From a checkpoint of a small transformer trained on Wikipedia.
Training: a variant of Muon for these matrices, 108M tokens.
MLP neurons of a small language model. Each row is named by its layer, matrix (up: input weights; down: output weights) and neuron, and shows model dimensions 16-143. Each number is 500 + 25 x the weight over its row's rms, rounded and kept within 0 to 999. Numbers have three digits each.
After each neuron's rows, "fires before" lists the tokens most often just after its 100 highest values on Wikipedia text that the model never trained on.

L5.up395:478456527470528493541485530479510478501462496473499453501550482532503507515501510486512501496530480514473493486519485462523485486431547498483539504471539483464516528483473479508487524547531470488500463502518498531448481497528474514526481491478531490505525472500474480482524460475477470497491485511503541526510482496493496568453539501559546532536499519552475486510508513525513476444492
L5.down395:495483495498467496483558503488536490525511503470513496533455464510494505413502504518524468513462521512486495522482523485513480517482472497516519510511491566484521526473526543450491483477498510491503532505472508493469471541520507513494495464491460526516434496500475482520474460473529496494473495498483529486519466568498515488501478507516524484530493511495512468520486530499482493502488
fires before: "-", ":", "|", "le", "|---|---", "f"

L6.up554:469528544525505501462506463487480505487496482527509508485481454503471541516504484471488491478447511481480454517505523497497489487488549488485565487518532535507477407449520499499488484515546505517502492442526450492538504545484523512479526483481481548519479535517506528482549506507545529533463508548492498493471485510492529532521499499501521508482523483506482484486480541498505494529504
L6.down554:459532513471538509481516479477493555484525536487481469517487472459497523436497537492512512522543453499532485501511503457488449493484511485473520470488498493540459512521462481485503515487464469498473494483511496497489515515474500553533549496505521502516501494489519505515500468507529469490515544503505497471520522509480556491509483494506501483511454508479509496474544535470479487504528
fires before: "it", "er", "il", "id", "est", "ild"

L5.up690:526479461498467583479493474513457544476491566474516472519525510497511485486483539458525523478499508487503441505446502464479468494533521461482514463529475504495504499497512525501530470469494512543533528497541503473517431482528485499514493518538546518511476507466502489484480483461495522500507498539487520496517492491493513512522497537496489495525502449503514508488505528507509499492510
L5.down690:529517503491489523472515511494503503497500502483476494505550515543497480490487510451524518453591504478504472492495514485509536512518499474478510472523463490503539441523483520485532529492487480484517517470512509510528476503500491472503499500507485519522515514496456496495490488456503495482460530506528541530508510485504468532528483496477494494536497506504520520522498517492516499477502
fires before: "==", "===", "=", " The", "|", "The"

L6.up38:523469512504483578530512439517491491501483492547521517462527508509483482471491494537498509515473518550462476487558518463475522463530489531452532506528496477506460513476500511498458510504487505489496492516516522504534492490521508495512491485509451475412501521485477519506517540496435518554478492538513527513493490510481491508481495521490495538528517463521499469505458509501479500499502
L6.down38:508480490514502480476495505494528491493507527447488501513517550476539492500518477498501526468464511498509526499535474515523530448522487459458492528471473530475506485519531502521526480519503535473539484515508504520531479516512468496470488552509548487537525495537474462498496471514521498520501496496460543543503522499491508505510488481515556548496526504482456494470475501464522449498477
fires before: "t", "we", "in", "ch", "b", " is"

L5.up619:503519476489488521512486492547522455485502512484503468522504500488456578492544535476466470512459493507468476493489491472514508510523522512466484523489491510436480489497481496480485511540486509494517507447530501530494507495523499490505449532496507515505514504461523560508524534522508503545467506553506515488508490502483490481546533515488470504513477512503499502504472477525488510489475
L5.down619:491495487456477486509484488500486470512516513504460454477503509477522509523487523534487479551482495486495485527491542495502511491481515510502531498452539522538500505448491444554489449501516524524538491478535496484544522507469465506464483462502497518552559504543531591536499507500512522539478499500512517506537477492477506516504492488465500502507493512481529512506475472477471496517541
fires before: "am", "le", "x", "one", "ite", "er"

L5.up588:515463483539469534531501483488466550456498511479538462493522502494497530466541556471501482511490516501484497532452507510494481469469519480476503495524470503514530477484508505511529502490519448492541487505495495499462426480479523500524490521512517508512492497492521492487483515438485500511508503523498515538542478528498507510535481536488544480548465503471482502497482508535499512494478
L5.down588:519511520505508526501504480516470493512516512510522498478502549490480492516524512499483485514570500520494490494481516470491554506484492498498504512499484492499513450535494504508508540518484519463494511519493469524456468491499501477524489534530479534496510485485501505473479501470524480484491486522492506510503492536479501471512510508515536482504485532516487516507491502511496521467493
fires before: "==", "===", "The", "A", "In", "="

L6.up558:529463498485505490498489497519507514448479545497491505479521485493533431524505473501487469530462498480479466524536542485554495476548513496518526474519483475507513514513521506510508468502482491487513512486511537533479448495492475512482493485520490547512544522526504510463484437562511500482509491489482477517515464485475457523461487454482489540526473515522556498504515548479494500486500
L6.down558:510488497527510515498548443462508480506527509444515480502463504538520510524485506509502481506522524515510475499489493522543528486524547477522528468517483489521458513492485508501479486481487551495492458494457501524477486504546497543457486477547480501515532513466534484551515477468484467489505490505506516463543515514520552525457491505509456492513537496467525494493510479482493560456515
fires before: " |", "on", ".", "|", " L"

L6.up70:518501518514515557553488563495532509523508520514526463552472467498465503490461512482497518503490465484500480521502502482528507451509490518512517496532523472466494530496478506510500503512495470448500516516508513562514489508476474533546522501523507534540507500482530517427487477478495478498477515464523464520466482472534489497484482510476516503476476488496526488501471525528499464493512
L6.down70:496543469447498487522516499510533507532536516514482475491494543517492475535507486495509500533504487544493528522480539500509495499524501487514521511496488518504490495533489528463496458510471489519510552492492476540505492546480487490488446476541506500540540499480528509513467554455508483540480506523490510516557478501471531508470517523485489496515468445499534496487462489470555522461510
fires before: "|", " |", "-", ":"

L6.up395:522479483535519473448465504474484485495484495514500515461502517541457531480463500491489511518483491562521531504484461442511518476484500480492468491482496517476489479480488526505505482534512456452499523519540531478521507481524512563509484492514506504446502535478496481469491485495501525509434501446450509501495510467516513486481523512496510515540512497496493523500536479510470514463529
L6.down395:527511524515482496501526523495529549518513477496511509484504483517489485477487519502522475493499482509532522474516527517474504501516477498492504504487475464519483510498527564514498486519487541505477482501503494502477497448510437454511491509494548499510474456554496523504492585480471506528495505470496480555452500520546494479480527478472473501471489511443502497471509471461501486501487
fires before: "at", "b", "ct", "t"

L6.up445:493485536518509514472479529532514483513491478490549490534497470531486496493518518512515507493509551507460492503495526465471519483511508480486483501542516485529486493515475513521533469476494431478526514486458520498518471482481496488454517499496511531480495540468508556504487496532551480531497503468560496481480515488470491535509451525508551491446508476488504507526489477490510502466520
L6.down445:481530566497504478472541471490445478510494513546524537479487479507482494489524504520517503475577540486510520528499516498514478521479486515494522531519532514486438525516510545483536489469471493460513517516499539542526475472528496495473512515512531486487481535458531483482528495522481456549481497535498496526482503453499482520493472501471529482545492505470485483539493497490513484501490
fires before: "0", "1", "5", "2", "6", "3"